config.toml
n_layer = 10
d_model = 512
n_head = 8
n_kv_head = 4
head_dim = 64
d_mlp = 1344
vocab_size = 8192
activation = "swiglu"
norm = "rmsnorm"
norm_place = "pre"
norm_eps = 1e-06
positions = "learned+rope"
rope_base = 97100.0
rope_fraction = 0.75
qk_norm = false
attn_scale = 0.125
bias = "none"
tie_embeddings = true
parallel_block = false
init = "uniform"
init_std_qkv = 0.018
init_std_o = 0.0
init_std_up = 0.018
init_std_down = 0.0
optimizer = "adam_variant"
lr = 0.000426
beta1 = 0.9
weight_decay = 0.15
lr_head = 0.00474
grad_clip = 2.0
warmup_steps = 567
schedule = "wsd"
decay_fraction = 0.573
decay_shape = "sqrt"
final_lr_fraction = 0.05
batch_tokens = 65536
seq_len = 2048
doc_mask = true
train_tokens = 653100000
steps = 9966
dataset = "wikipedia_en"
MLP neurons of a small language model. Each row is named by its layer, matrix (gate and up: input weights; down: output weights) and neuron, and shows model dimensions 341-511. Each number is 128 + 32 x the weight over its row's rms, rounded and kept within 0 to 255. Numbers have three digits each. A neuron's up and down rows have the sign that makes its largest values positive.
After each neuron's rows is what it responds to, as a language model described it from the Wikipedia text at the highest values.

L4.gate1081:083147087138142156121124064083085158130100115130223093110174116131097127112126086140151127051138096088170098136097125118086137108161124144191115133143182137143129140137164113036122094085105130118133105049143087038131138159104137141094130086039134115098114169106133138138097180117087108112154132120162131166150145075085149120157099104137124132102167110079169160133150084102132094202096164122096096103103116127119158181151136158137143166147132088136129147089150143100141111110174140138093153132151107105171058175107
L4.up1081:136126110118124134154215053085126176146102092137167103144188175053111129120067149109129049115141145114142052139113185131064165132153118181157073081151110137108147131105147084106166095157133090093126100085156151066141119116110169133150128154091152126094100131119125168158114121122102152158093140094113116188145149064156127120126130047131173091152089129132134119123107090050110112152168122170099028098104075144174101118138129183161144138130133129168179166132126120080133098099127108071072114150144098188140062167085
L4.down1081:081151136126040068081115143107141129115125104109127140135168078143113074155156107174167170142104147084156079105138103117125111159116061156132130148130079082074118117140116177055146128150120106136108081053197148115127104101152096120059150122088187132154148173128128109220068131046147066093126114157124130136097108152089124146155139091120126162133156157113117152126152151155113111119136136150099045083052168135081192158151088128157139142140161111084140092138138156105096078144124086103104162096072155189100136143125
Short syllable fragments inside longer words, especially "tri" (celestial, patriot, distributor, airstrikes), also "bo", "vi", "ide", plus verbs like serving.

L2.gate309:173105175161101157108162087124105144129125124116169119182168105152105091188143193152135206148158099161112132196143136117076099196126103057132128101099149119183110124131121087121147098149155154104176100118072093117149132141094157106049101155117118099096150108072150127201094146181153172191177124121096151164180072144115164110175120158099155106110084119121164147101166102083117082146078040173184067120076140085105158098116151109112068173152109182101178176123137151098152103122152100078119117148167201154108125115154
L2.up309:092059074135104138099161129141160071181107172185113147113194158083091109125088100085166137140110128109112136163107111114144109109134119160151134087171137191144116067128186100067143122115133181119124147134100102066065161027175161176206133145132094124102163052089083081159166139058175134140122125060161093134116139126162163096131162106167123132161162089141116102148117159113098065097153198124115139096104116125105081119103187154163131121180121099142127100130127061158152107152119144172118141127076114061132182112116
L2.down309:109110078105092135087110157130119055159102110182112141161171127089163117170190076162092125149179091151081173171145120107102145165149098154129156115123120157089103139132154101072107183170188175104174111154156146098132172103148189116066093144117143154125175096110143092176091079126104097144114155071107129093104193119104094149111161171119101111148136203136149130109152169167146109160129175111160112107101118092183170096135133108166182125185143076114177105112146182123135089129154098105183089145180126158143197125107
Short first word-pieces of split-up words and names, often a capital plus vowel, such as Ti in Tigers, Ri in Rimbaud, San, Tri, li in lithium.

L4.gate714:139125123087136133109185112152148118095134086149108105088155134107122172121146139130077154138093123104104134162178175186067129135140134157091126080141139132130172065103151171095122110112121142174057126170096163119147121137145137139152139121136094143098093095127082193169111100126118160088155083208159131111122130132099132099181090143109143137089173068094077158130156136141107076131094116136110048164129112159153152163134100124137134197088125122165122138111152134127139189096146124123110119093141136064127112082100
L4.up714:183099105138072175130136120175186112123090142134089092149087127115124134167046194114137198088083083141122155051128182052177061173123178091091175157102112180096137193149141160115103130085068171169119110099148124185171136132142115173125122122084151149094188074109134076149125122143076155172145093111108102112117165115123152148155151128101151102113079107080095173164143142123153115095129108116115090108115077175094120097125152157136138164149156179130141086096133025075108132088097152171142152079140166151160105146204
L4.down714:176133136135170097127157104171108144101128111141184143090177153156098134158097122110096087136191112045120140155108150146107146099153148143106120145120169154094122122095111117151133140180136119139128112160083185135143107135146076139125089164137192116116104071102093157134116141143079081095086126193170145161142182115168141094175138104108102174092123085133124163108132110160107184079111112107137116171113134141122074142124105093138112142132143110120168119115102134176102123117147142139118115177165105158118115085124
Word-start pieces with r-clusters like dr, tr, Br, cr (drone, drowning, Dr., Etruria), plus month names in dates (April, June).

L4.gate1273:165111134123120191099117186162124125109116152114176131181137093073138108091155122193104148064064150096110091133133123102164118105076119117083110148148060136207121198106062152092168130138109113126119132124109126142127147200178124173112058165067118110133109127134197109103097172168138130141088080096121159129086094096138148171074101105122165133072128090099122094093100143109137119127112100100113070162105155174083104104095127173127150169139177109019074118135175090065164120131120084169139073141118094151161084094098
L4.up1273:141108180116189102129136075152113095142081133098153106137125176193082097113100199120137153106095155127128104130123102167086151120127117117126152090143095202162162196099137117169165138128096118138183136149100105158118099165192097158119117188117166079085083097118144158110090152170104174105107102135147150099129195100093103163166120102168068107113157118082152169135131169102131130102083118150076078163153074145162137106052187091109116156099044114125155155161079071156084160107143076128179166189106151112166098122144
L4.down1273:159121126132124119144084105124118100156126174086094138094185156175255152152110129141165095050177175140126147148108117135122096084123139128082140132168134162131109190128114168129142164161128094098150107148115091168196125152104073135113053131115108110103073167092163104134155132149118143141142138110111173109049109096127162099105080140122113176130182134129196161145095161156160065059104171168122069156117143166127077133125191150081079102131109093133120048118112104111133172135102185193197075126120118114147107146075
Conjunctions and discourse adverbs opening a new clause, mostly after a comma or period, such as though, however, but, while, as; sometimes -ly endings.

L2.gate821:185119147087088113150080109163157143149121095069098150152153109165100158117186146153123071067103138105113097075121131105136110175160069129150142107073186113073070110128144124113093185120088043118132165134128082133096142140131163114177151101147150098143185120138151149143136101095166038125132086063141133119127138135121213112148111132073151080122132158087197107140177151130088145192122083161167081021133132111100181172105108123103203132092143090112134135119145098041056156152091122164136055151164117153152102117146
L2.up821:143143161128106173068168105071132104147097145120137123159098079112096142080152190164185152141109118068092135108137146164108092156090135104110131118121140130162115079114089094125179105077135153112060088081100173144161166073166119099161130138084181161125135152129123056100133126161157193179107157152144128075132170133183173142110121118149137059108123165071130099141140104126116146130139070120093139082180104112095158127151111172078143126122128119183120178110120073155148153132184057124108113166115084112095119101115
L2.down821:121122124022105163129124149172122094067131121114060163168128193186195092124140110129145131164128152101171058128116142107119143162128117134127107098116108135110079164102074086134153096128124134136150164158126107093104111120103152127173060052152130190162078092118128112107177142089133119178098102152177118146135163147120180143180121135130102134117204076112086120116208139142081102118179101182134110082138181133153149124088150100155172090101090093106132142166157110160163143173116082158136124113100161138146183143122
Prepositions and conjunctions that open a modifying phrase after a noun or clause, mostly under, also when, at, between, as in "under the terms of", "children under the age", "occur when two atoms".

L5.gate1285:093067094109144148174136066142060108061115113113146143125153173161145104134162106136058142129072138107126117071127179183101129148145121072115148107138105104168119181125109125081139133115064180127141085066144173070129049124167089125183122127142166086130136154111123104124086107124162101105139151088135122110137136181127049161182086110163100085106161133166172140121122105111150077145128144140140106188112148153070078163140075164117146128141181174126105128158147112132147119133105135163126121194132162123118119081136
L5.up1285:112180123095166125132066177116160103160162073142143132138108151137168175107128129134146184168150118077061146154142186124096163140145081165116131134095150127058093125177112072126165161118202117131080097130060167167159134142159149127108212129234100123176089108140165038132075191134109158177138108172125166117146122146131081172080081125119167175101150148146130142150173148132160157148139122104147208171148114129147161098142147119096072119116145103080148113136121176127122188092080147148115100059100128121129128143198
L5.down1285:189166129084102175109101141157125139117120078058081151117115116084175089164118126173163102130149108180124122093161070114159090113142149144111110128119100126125170118107153153138154143084152087094151157135114090139151128139136153109135108100118116141176119133147129163135120094147169182170085060174087076101172126182108151121086154131129164116124130135136090131117131132093009087141073133109085127107149096102100128136097154131102112096125110108120088031154119082118117120177080094193070148101151142074149101157113
Function words or word pieces opening the predicate after a verb or auxiliary, especially not, under and as (did not, was under way, alone as the winner).

L5.gate268:202187147133105156147178120126115127117182139186132158134080103151114198073178121117112136106168142137174071087088152101114033143113118151132107167151140117137095115120135127123157166121154137133172098082135110110052157179154153093150121082207131187147126092132201122109088110158155110099104138124141082118127122159131136098127166125181114098199130128061179135132196117163113146121110109125122087082174093168150098172091128101096147169149132104167193130155109166142213156184157152118145168133103115128083170119164
L5.up268:091190120156101173114113164118173096165163149130122123138163161171104116200119129202130122154091079073162084101122103152141088129142143138241135189177174095120128123109131091089093127146137176133139112157135179154124127154117180151098112122116161122093142096077175128188178171171115116090160101118161091158082108140125180112126126156070114109141108099139169167119157072111097122116099131121129131145159114109114124057110172170058161142160122072145110092068068096101143147140128109143108123129214118191157110121206
L5.down268:067156128118124117135090132129167123127178126150153151152132131176120146159116160133100150152094149127114113158130083126122160115123151148135127129118102098187138132194162121098136173166083192116142138086093123121078158101141192066112164098165162086078136166077173111113144222147156125151110154147153177149103098151146085152142110149183131127150136149108130136126164131181168117084125179140163183170114141123141078097124131089156169121130116170164156146162093161118098121121114125130112101156128178206093218112133
Word pieces that begin or sit inside a longer word still being spelled out, especially tri and para, as in S-tri-ker, tri-bal, re-tri-eval, para-logous.

L2.gate1330:130139163039102124126128206118132177165095117079075165148093107103146110122092135153185115115127111126155124148081125145190168177173177174172128159152089077126144131125165132070143122170174061097123173078123117168061134134127128134076106113109144136109099170128149113181161114115139146138106080119142152145119098102121132136125120159132140083131101128107075081092121137155158080079120130097103162084096146121149140118137109100134080124125100154129119091136150108093093103187123085128123118105151101173104121192161
L2.up1330:152140149129088187073067173147146123136178099120111155090133141149121115112100113109137140100117120133114105111188184076140177105113138129149114164142138107110066134142181118127146129110154131159189155121107111150167125139148193134167123216110132112089161092130134130167149119182118156127162101153104139120141077110129065066093125097117126159093082133124158098107088137148046068175130117187067142110074088209131117103091113184118105129165131103200156120141120100136128196156094097158136174136182094153175132130173
L2.down1330:161071058128079125126082162157134190108133144132135142084148109120106139135135137084171141150083106116134165071128120113129103126139093156077111169163185120111124115148159142167115040107111142139162160133169132160170152069110115115134119088134166121128165076123099181134125140129119156077107097145165143128146179139083105144192095200138114143145111120148114124167105159145149099123116125095098215106102116118119073154110205126119109139133139185108146130082064097083125153036118119118142154117053023127149162069125
Mostly "early" before years, decades or centuries (early 1946, in the early 1990s, Early life), plus weak scattered word-piece endings and timing words.

L2.gate1219:096118127163080116152133090194142132094103150152168136141134135139134082161120164116108169124167141143088197098097195084116119082108156138119156132188131110117142124105051187138098142178121160135159138116102162161141140137098163120069070132137146167107142171103093089154162120127131166234103111079111102112156101120158145088081184104192175139071110138176122119065060097138131170090121102131094147170080176139107101132117112169084146159072163140150137140126098170079198149148165104190089103108114106128136134121174
L2.up1219:126131187184136137153158109193095097118193065187179072162125097111074098182098114114137152169101085121140213146135135078132124173108146142154173105123105073089157038080126150144096178103128136117149129120118107119185131155146120091162117137100147130155085117148094135177164139153123088114086092138113141148105094097095098129150155097139063083092166147138089121135105124114161191149073102149117153120164097123125126139144093130152167156159105101132105156140124083124096148122111157146138122070147144137095181195137
L2.down1219:078127148094127163162123104119171120142143151112085165159128147139151142140084080152137163120118133077154187099136182106111109117170207115161182105121102085087090138093072164125102131116074154195079090092119064127133082117167151105133166119121142129076115143110111138109143118162095086065194167151133066090127127134160091074177073119120108118070135134094110082149117184130101187070124051129084160090141182169147119118087088171114101122181188163085100094104078079136172187128121124156094144180169134103123155180128
Mainly the ISBN token in book citations and list tables (2004, ISBN 978-…); more weakly go/travel words (traveling, things go) and name fragments in tables.

L5.gate1293:095076091217099172144104093119149100079099122135135085159117143169155101134126095177114119192124144135142133089108147165128114174153096139142154114091166107129104085090115164127145186094107116119123127096104071158168105099096162163112166152090182199105126152108106087075074126171182126140109193131128088130178117154104168136092091147154136062097087098153093112157110187099116098141081105104147142063109126154149125155117137106180142136113111152134145147129166067169138107163134154164144158128111080116161114149186
L5.up1293:104111130118095123129067070116125156109111091162162122083156138145145110116144115161120138173114139115130053115160130149144169132159107118120130131051162104143094160121168110110072159137141069128136124140105159127089118136129128158128120161132141143140124124167109158150125049135088137147083133136114091177071088078165110126100141109172120105121156170197084138117171135163156094119143168162092100115132127108084149116122101076167130146133128085145150094165183144154137144093099128214111123094135130140177063151106
L5.down1293:107134153062095122156127178097102117114090103134162136164094207091129139149139144136149095122077157176127117118072091199151130133102145051106090149145152161175120115141196131172162122141107108168057069088080144142060165116109111189100102128106117118145162104155111085162141137136142134162087151145140167107148115175160130098157128123120105074201083051119151083135079119158161133086141171060172065131124136092119195095073116124156118151161146144115085129142199153099144127097117144105175174075168152090129107163123
Words right after a noun that begin a modifier of it, mostly relative pronouns (who, which, where, whom) or of, as in "age of".

L5.gate353:076150111151172107117140142124142093118143113124109113106096117101125120103074138135141166129109188096105159063072163096049104062079134118118116129147146053180085175095118149066143153161101152065104048202134160121167122133181182156141117152191165149114180076103133160123103171153111084081051115127121083135133116108128192144158121073101131148105136098080091142096109123123156152135154128144127125100172120089136160079122134112093180110091095141107151162170086058145131110152131127157131138151155150165127182135135
L5.up353:115134111105143095119112115118100095136151155176116048154163128071093152158074194161088122081088138092085106138143132142151067038083130100129188068065180145082123109108156149137083161170118168138180127137125113106161103145166116134132082141180176121120166135138134100095151115142080154117083110111190068095150142141128159157094116123077108097096131091127093170131131122109083123147138143106098137088096097132104084064149112128156106129138060162109165132143185084157112129074127173144097142124160145084151185137108
L5.down353:122144098131181123142168106139152107156159102045131164114077121144043190144149075190167093132144123069121109162155133148064075114109107134095106074116130120099141083130119104107169131130147089143097144092135094127160109088118090126153133100153089164176183143104137096162093135102078133114154102154062139111117100122119095114106155110004123110127145114070134169118175109178102166140144107087174155171166116140101138188169128113142099134167115073133164098158086139137118164090122145134161079102177130180124157153066
Word pieces just after a period inside abbreviations, URLs and decimals, such as i.e, the com of takealot.com, or the 3 of .338; weaker on table cells.

L4.gate1204:117149102067063134156159153173123131151139110142086149119105112173139145140083154132141194094155129118087150106133089080146093110153109107146126093127119104137164200118165105157100090120144166155155072099117157092135163101154143135136107126131125104128053149121134183076091126192093038189123091142088116095120162083175091148162129133144192132091139142136142054123142164127039149086121135164153108121143123106131171205059202125062155148162129127160086090134178164132171125133081171073138139111142117156097208117173
L4.up1204:061090094119064131129141109126182120104159106102125141096132145171117135183115159169164137158108109145091206178094096089141113109174072141098087100098145133149171115118102127102122108112109083126167092137122156076174122150151153106132150085079137126162119166109164160113095085142061106106082115114138138132128135087104077198112119100184143119090155152172092111117119174094108118083114134160191138147138178161122140120050158122089076148157130133171140098136122155146101093112169161102127128120127120153094137116159
L4.down1204:124096060160106129122125066087172147067112059132079099162126099118181086155130142128163092132145078132145170130163086162163091119174173108116145086124167129109141105178147081112101200134123078108109130114139182142106161117110107132177169156141066136132162111146159097134091115136064133110129107122120148112134173108097143158108190085131097164129096130184127143156121149109147122145115138130118135125155133121178155105106081102126075070077140156111119144083100156173132132160147139119159127111159112128116189133166
Ordinal and rank words, mostly first (often capitalized First in titles and names), plus second, third, last, Total, as in First Division and his first game.

L5.gate927:103107172111154111112114118070132170136084152165150120108149137070164159119154110115088162044123140155128173110090074101084179087114137133132101163088196115154164107176124205142159148106074109132118083173095126117129118165164097106114128118138109129126078148111134151167105106149122110203096178111100146161157139143139107137090098140127138074146122151131132097152114114162126164112144122104079112077069157133140213162033128151124118134102126113180113163127130099130149134138132079175111126130129130136162165163123
L5.up927:092111119133138151120085110134161144103140128109148111132172134107160102150055122153137095148085167113066148117072104054165054139142140115166156071148184185141098126133147139136119163163098141106124082145119138185146125149130159170153162130146129107180140108084134110087174149221122132091154063106107188110113087149097119135086142145090112165123107139162145079135157152158099111098135117112173123113095161181109139106156147034140099145118185110127098144169127086140132083204067146204130135140134067172126066123161
L5.down927:100124135126169150164146175090052135176151109114112158187182095137198164114086129146123094109097165116118145097111138086091131122147115142127148126184163101129139147147127143176122167108169144193124098144115124164057205138144143196063111085157161117133122181168133149135120196104122127096083144095142149138113066137152164138136126104114141131055171089122171130093120078123124171129117128223171155153163177180095169116074106101145198075154095160186168142181117146107119065150122081093157088134152094162080119090121
Mostly "with" after a comma opening an absolute clause ("…shut down, with the last one…"); also table header cells (Total, Votes) and word pieces after hyphens.

L2.gate969:126098076164080141115134184108073175065083139035121167144213125110120146105099096100181130093123178121192143150080116170087118146122127171109121096120155141161146147139152128137110108120161109063070099141148145097084128114122198144140069101105191122078170129087179129109142074128165099098096086125187100141152160151126188130110086058126165161122145133083139065177126177103075111164116107149181158141134113157171110073140116143096129169170136104144143162152132109158190157148134128157098123109158155159124142109125
L2.up969:182077158124138153116116113071093163077138118066121115123120119128157113089088122102174116069162173158176121094181134113123124164097138157148100109081149172105111084154146124097113172176117079128154099163118131190127117088145151153138101166172084150103105185107119160166206165131138140096064096138201149148144159176093148147075140095108161106119171137089102117099112118081147177154096145103115114159158165116117084111126167141123149100164125108193156118146152065136130116100115124046141118082137156092118217181126
L2.down969:026071135154100147159142065098099100107150091099147110146153110126160151145126137176106117102139139168117164100141108077115104158176130114116143128140099123155120092138180111151064191138118072176116126144112067171154142170134142190077158088069154115100139104095126114101128163140139122103068164127168116119122113132143139132128149114107082171131102112136117135070165142117098182111145105150124103146108113150118111100097101087148082222155089111155177134110132141087105168146138137167147171161138075089106169140089
Relative pronouns who, which, that (plus modals like can/must/may and infinitive to) that introduce a following verb, e.g. "sisters who have", "airstrikes, which were".

L5.gate848:122104118169140081131140172117215135123158080158136129109200160104115108105127132116147131196133162110169118123160147093103130167104130107147146184139115142149155166133183057131160120154152121158183088094108130175153042120110128154160152169090060078097176109089100067111115098136166176107107124123102069162112112113113179113074066109102176164084123104111095114132134100173071099060150148061178192122081178106081190108110163137191094134142163108140135155154116153111076217154153089136091061119138118154121054124116
L5.up848:155102164150131138066137107160106188163081147089100124129123066147136065110126131170088143054154181124095166111138116158122138112102158118098158067132115154114115108098076224165195166112163089124154157154126086177131163102210149187181121109122181137102078148121140131095152112123122132139145136198129162163105117106089203177129169114134098097119084126089165090180139157161119160107130149131131091113125113158139164115112141158194166101152124117167147156141160105165099114134165063112106113115142114148136115138089
L5.down848:104167131203145160103110196111146087157130076171182128082188140114184180171123123146171155142178151109154117098165204129151149183062125177110138108125106109162157110148201104133076125116150093089152198105123117131144136140121144149118080171153151111115159116137121143139125133171114123156112101139074104123114141133141145098172124108098168242166207137148087105200137115123167159125108141126098152117105141222123078175160139078121117132099143115096149161095114191108169157172095157131169128133119140142081148072114
Tokens that finish a highly predictable phrase or name, such as Nonethe-less, More-over, in turn, no longer, University of California.

L2.gate842:181135134140103159119142135128137086089136143163175095133153170120104121124102100176173131092101113130089067146147165129100099144111155207171102151084085132125123167098168142098100161138125101126173071144096137172096114205103160169139128125113147147115110181151068110177168152122072104169128116090070149120150156092166155091167088174150178142132094144130146157112150126142113089119134105176179084115152068070184153143118155113140181149082092098142139123105184145098125085110154131086118110136123163149187115120108
L2.up842:130124148156129180100112124188147143157112120173098169189152153116166088165108161144084129126067096153137109120104104065086058097125142120065159175043084153073171136106088102117132094125085180107121112133100166111169118132165053194090122084081123184106156125058072139087091104187159151132157146165144146085088120143081102112142164115106120147138121158062146060072082187142163165130106171104121109120119096077157149110095148169116061154091102081106128137137177100170121094137090151132105141109093149118117110102153
L2.down842:080101122144191146091079094161082205115135132084129143129089119130094108107129090079152113131107141202077139166059146083119118171113097101094116097136126131056142058047117107109102146092182106139149075099158169120144196144149102126141129084115140136100129144093074119095051149093133149138131093169171136119120108107117145162105110169105153125145137091102190122136098155127109080103171127130128109097100129144119172129147137132133151169099133122178150203129090138185145079145095124144118119116068125129123085119146
Capitalized first pieces of proper names and titles in lists and prose, such as Dr, Mr, Mir, Ross, Lord; weaker on mid-word fragments like d, del, den.

L4.gate1090:157057217140131080108136108111147176094075148118154093120092129116067173111115100125091188112183148144128149129100162119124204113123110166113123085081147100180088194113077140177130130096144174133132119115112113080090134138086075051103096102159137136126158157068168161079191168114082132123136160135145105073059105143073112130157097130058195133148109075139131122157142131092072151176084109167136079007093116077129149110073169163136095188115130177102127089152154123196151096156076163077133138131087126141156190138148
L4.up1090:174073165133122084108113078099140116095110098148191093106113104121137174151160091154151169100133119103139153137124117152167170108119119087150122080092157132157151152151159094158135111078122099101150174107178167098152151169155104100177164127155129163122159154154144093079150107068136122074099148159164099066074144114107123147135119132129181099141176119156102169171163121091094116146125093172154129076121115122154136108108149127149098130093140150166134096115123109223158129141168182117055124128070143088160184148129
L4.down1090:151132155103106105135132112108093143078168071114118137104152142181104066172134107160147123143139091135116120124147078142122113132150121144154105089140161118091163118163147113162082147105142107075166108116160181170185167136142132135130097169113077105134086112142137069134114153215134073140172149149146092140114110138137140108121178137129141126101088122157141198092171195111124098133135132167147162170104113181103116144109131147150181151106164154133144151076079122135086142142209159232067120088103095071144105085044
Column headers and field labels like Date, Candidate, Born in tables and infoboxes, plus noun-forming suffixes such as -ment, -ation, and to in date spans.

L4.gate807:101133141111109156157082155138111113130132139148132074066178119140096135121168132101108115086142171111123109091131101096150106086148118108041072156090112100194145187100099135119071147126074137153120122146099114144116143083104197139098125181112148145131026164074161114181116110101137124108105116177094134140047180131119143151130070098177119073127103096087118100123101150150099163142167100188131126130122142202146181097154119163143125162140100096141150136156095121132137074183094170077094060167120117109109117109143
L4.up807:084171134127201162125086088114142111144116100166091102115182157134103120134134098081164115092091142127152105127065109132136065084144090043053105161104131110138131140141117109142122118117106127190115173070089096096132135113077147102190127106133145107173079155133101092138085174118075194127158131117114137136100106137095192101093089150158141146117135164040124136079191171161154103124169090088137093130108083101101128152112152180128167143096115129115187052117143126194110122114201108140089093112106094092172138118142
L4.down807:086143116074184147163084076147114134079132132097166153126152156141078131164181104135093179102159125131114101142113119142162151125109097083118160151223119126109089111134091125139103143137132054155164173093115069104184113128125150151151123114132138109117071115173145057102045125129180165176141138118127175122138123103044118099108097153118117109131126139116146106126122119209111125097124115179172098128177091118111125118118111079136100165124093109094138123129132160147149094093124044146103126108140129045148164141157
Mostly the token "not"/"Not", including negations (did not advance, may not) and word starts (Notre Dame, Notwithstanding), plus scattered word-piece starts (phylog-en-etic, do-minant) and award words (nominated, won).

L5.gate457:093072099098118137158136160166161128162132099145143133127112111144107145159157081080154118196121111126144129120146110132140163115147122150070139106205140152104134139143147161150126149107112180094167136109104119113112130167163162083085177058164175123097113084093162071142113136120129082189133156123148122179103109115100103108172150145116174157120100108072121056128118187226126138118151100160083091090111158115074100128131083121142113097159165134141155124133134122101099164101097102186144160151205111166179133142154
L5.up457:114099092082131185120176144167090137162136099090196093089096140119164117115144134117098134110155096083197166203196174172150118119081131132125092126136124179111154141187091173158064147141187138086125126113086138192197131103120172124162086159122131098158159114145100188122125108191139159080155123121165096121068093076181105114160127114166113129119129129098117085136125107145125139136126123187148191145158136145178127097133125160076145151135107152065120136116126161063139141125170118124081080112145126134141124119125
L5.down457:149079157068128161108184099150122108193132160115097061093108118102130106063149093147122112168163114143174133105167112167116114173124120174113091107177135135147072064124105104134120098109100184145150179167121120099132131182129130113123133169186122158163096101176130144132111079128143076157115094152119139081138165072158100111129167118139109138094121122134098190139174109069108126127135104144192123142107110093169130131179137143102123075119111053173106104049103067126167092107044139097077160127068106124167167100124
The first digit after a dash in year or score ranges (2001–02, 1928-1950, 4–0), plus time or sequence words like first, second, early.

L4.gate367:165144118119140124178158118135111159070124087098127122142143096144117116166112076136133135089116129116103139128139133091127162128110143138107152130086192136137149156068112116070169042119113141117038123126110108151086192126118115151090152146116087174130173142120136158122132143176128145129073118100175082146149164098091177170114121131123103104134109198092159125112120172133146133134150132162078090125204176096134074071110125161136129138145154191143130133081149105043075145095123153174142135111163163122142107099126
L4.up367:153142133146152117099100117129184163076152078088135129146153106193139118092116061129089121120128164122157182165157094073201131151160102164125110092097090128186146184071133131138059145147120160109164095109091116125159120082130156151098118139105114102071131125155112167158129181180130156090120110086130106119141087191104157128094161130131125040120061160008132100106128181125137146134159118155104146133128111117141095141062160133088195151223138067187085110137126145116128109165108122112090102076105152122121150097133
L4.down367:169184099178065145150119122110051173085143146188125116155126152080157114144157107131097146126137184173096093102148152098079077117130174155078099082150162091109145118168090086130156094111162085116082087099063075132109133111125126177128118129123148161142119080175134118110108129169153083095109174149140158216059126116107164150140117145151134078124136190211101196091110137103106142101118145148123201175059159155104164131114085142133111169147091183116082148138110169099122151045103212166099220193122113098109168016117
Mainly the relative pronouns what and which opening a clause after a preposition or comma (according to what, in which); also line breaks after section headings and the digit 9 in numbers.

L4.gate740:139114157106092119112060130200076171151123095099172117141159129172170078151126124130186092101130156111144161134112163118167130170121132127162148079163094178187121156127208087105073104150105116101141120144166068186136103113105116106099162117122121136090106176144133137096104115109158161118089172115142137051122155133118164170154139156104142088156146133156102145104126111146170120164164103126082154157085117137153163084207116156119169159103172117101115166107114098063091134146130187179139147123111116147176074122142
L4.up740:114117133134157078152120134141113114134087169130093144140135138145080154112092109106138116069090117083174114070059110155153136148096083170078117094130101144140074147083142117120142100104138186146158094100072100105112165208056131139147167141122124163133095120145091090116125169192118183150105099142149115093111137184097160143085112162118129065141163122098084111136136086165117080144170146115186141146095113155066094168155123095131135174117127092084146150133082104109136151156143164098079032152115115133092124149165
L4.down740:126179098183085135109077163128147174140149103126071090130103118166227129119082150103128114070148134152146160134123120152130076078135141129164142110143131128133174157186136102106122136100103072141126112116188126104115072151162104152178148149117180190114101122115085190127159140133162180181112172122139204108131121129169180147142134173167192111152104107150129132046142161098129140121126178219105134040138172214111144116075097111132165159121085108101143122167144130132093153131123152144127151080101145140215159119179
Conjunctions and prepositions opening a new clause, often right after a comma, such as with, when, while, where, if; weaker on scattered table cells and word pieces.

L5.gate516:125054101080062158087152152159140100116116151119131177147105129159160110069084089124178222129172149162144098135090131155155119136162136124060131138076150106161153090124137162168109129100133057103154124093150146129125138146093125135130138139103103114147127168184139165125138130091116117128141162128167111173101127187098172100130127104134195102072171139106089090146123159151100169133116127147134123126139064112115133139100163159121143084131158101122090132113120164153148141140113118196103128144086100156141120116082
L5.up516:136138154196173131107079132172131080109140088169156074105077125107105150112128145127157143157099122124100097122128114117120069110138069182120159104089148049098102153092124171128128183132058132085157126106139073102147170129127113133137130122146072123103160138145190132119138216138143119135093128100119126177157198149094091089163129152118212117078109102084120122140130107129123204187098154187098052104112156107074168159061095159115150156128159137097123139144145107168099115166160165178138156212117120161146137161149
L5.down516:138101111121067102141139185081175080148121146201123088153146155224121099073087058162147096152125163077155113095120155140091130098192136142126139152050117099125111125060143084122121153106164136135145092124157078163135136140146137094185189111163142174116110116137160149162081057101136109073122119151146118133135115134110080157133115143138122163089123108114063118155149112132078099119193104107197143122166139162107120123095107139130120162117168116151103183077072169177103163077155194155118107154149114158112116161069
Field names in Wikipedia infoboxes, tables and section headers before a colon or pipe, such as Release date, Born, ISBN, Note, Source.

L2.gate885:162146123134135188078091134154135151162134116039140157088171167113134141116138177171141138078134082128162158161179181089179150096074120162144123127175128052139132167124159126107212110099105079086178096138130097109165131133195127170108088103112130113103081101152108158069153152168068137146083164139192118072127111096103115106125086205169069113140168151115090131108123130068185113133070121086189164146113107156161109163123108155045098158159141148132115170137120087155123122171100140106106131186121128130186117162136
L2.up885:160067161121171094198136186173145151134112121086162133110152110146174159131185141109123137185110155094119161112128130094096110140089140151121147118139118147150160141125128090108152142136102140089151086102091074109113118107088123178139126145107137125112094128161157132140116127144122098133113090093136094105130075080157098108110096097114100054133147121122102095097134159155151068152134158151175165170159185094119108145096161134109193091120168129078160188114101154159114125117169073121141105159058146112097099153115
L2.down885:160095174109100144177084079112184113143156126112097106147138100132196128083098153142130152127085130173131104115091071153138099110121156113164125110165023115108132140125137067157139078104097161104132117119165113109082093110066169105113103127112068125089089122127149129102143106155130172150088203108133186087118146150142151186162103122133096152143184160110162143122058187139132132048085148103177133081069167173111083111092171115104086172142139112147185123104101072130096125194093185110113126191091121139125130093119
Words opening a new clause or sentence after a comma or period, such as but, yet, It, And, However, so; also markdown table separator rows.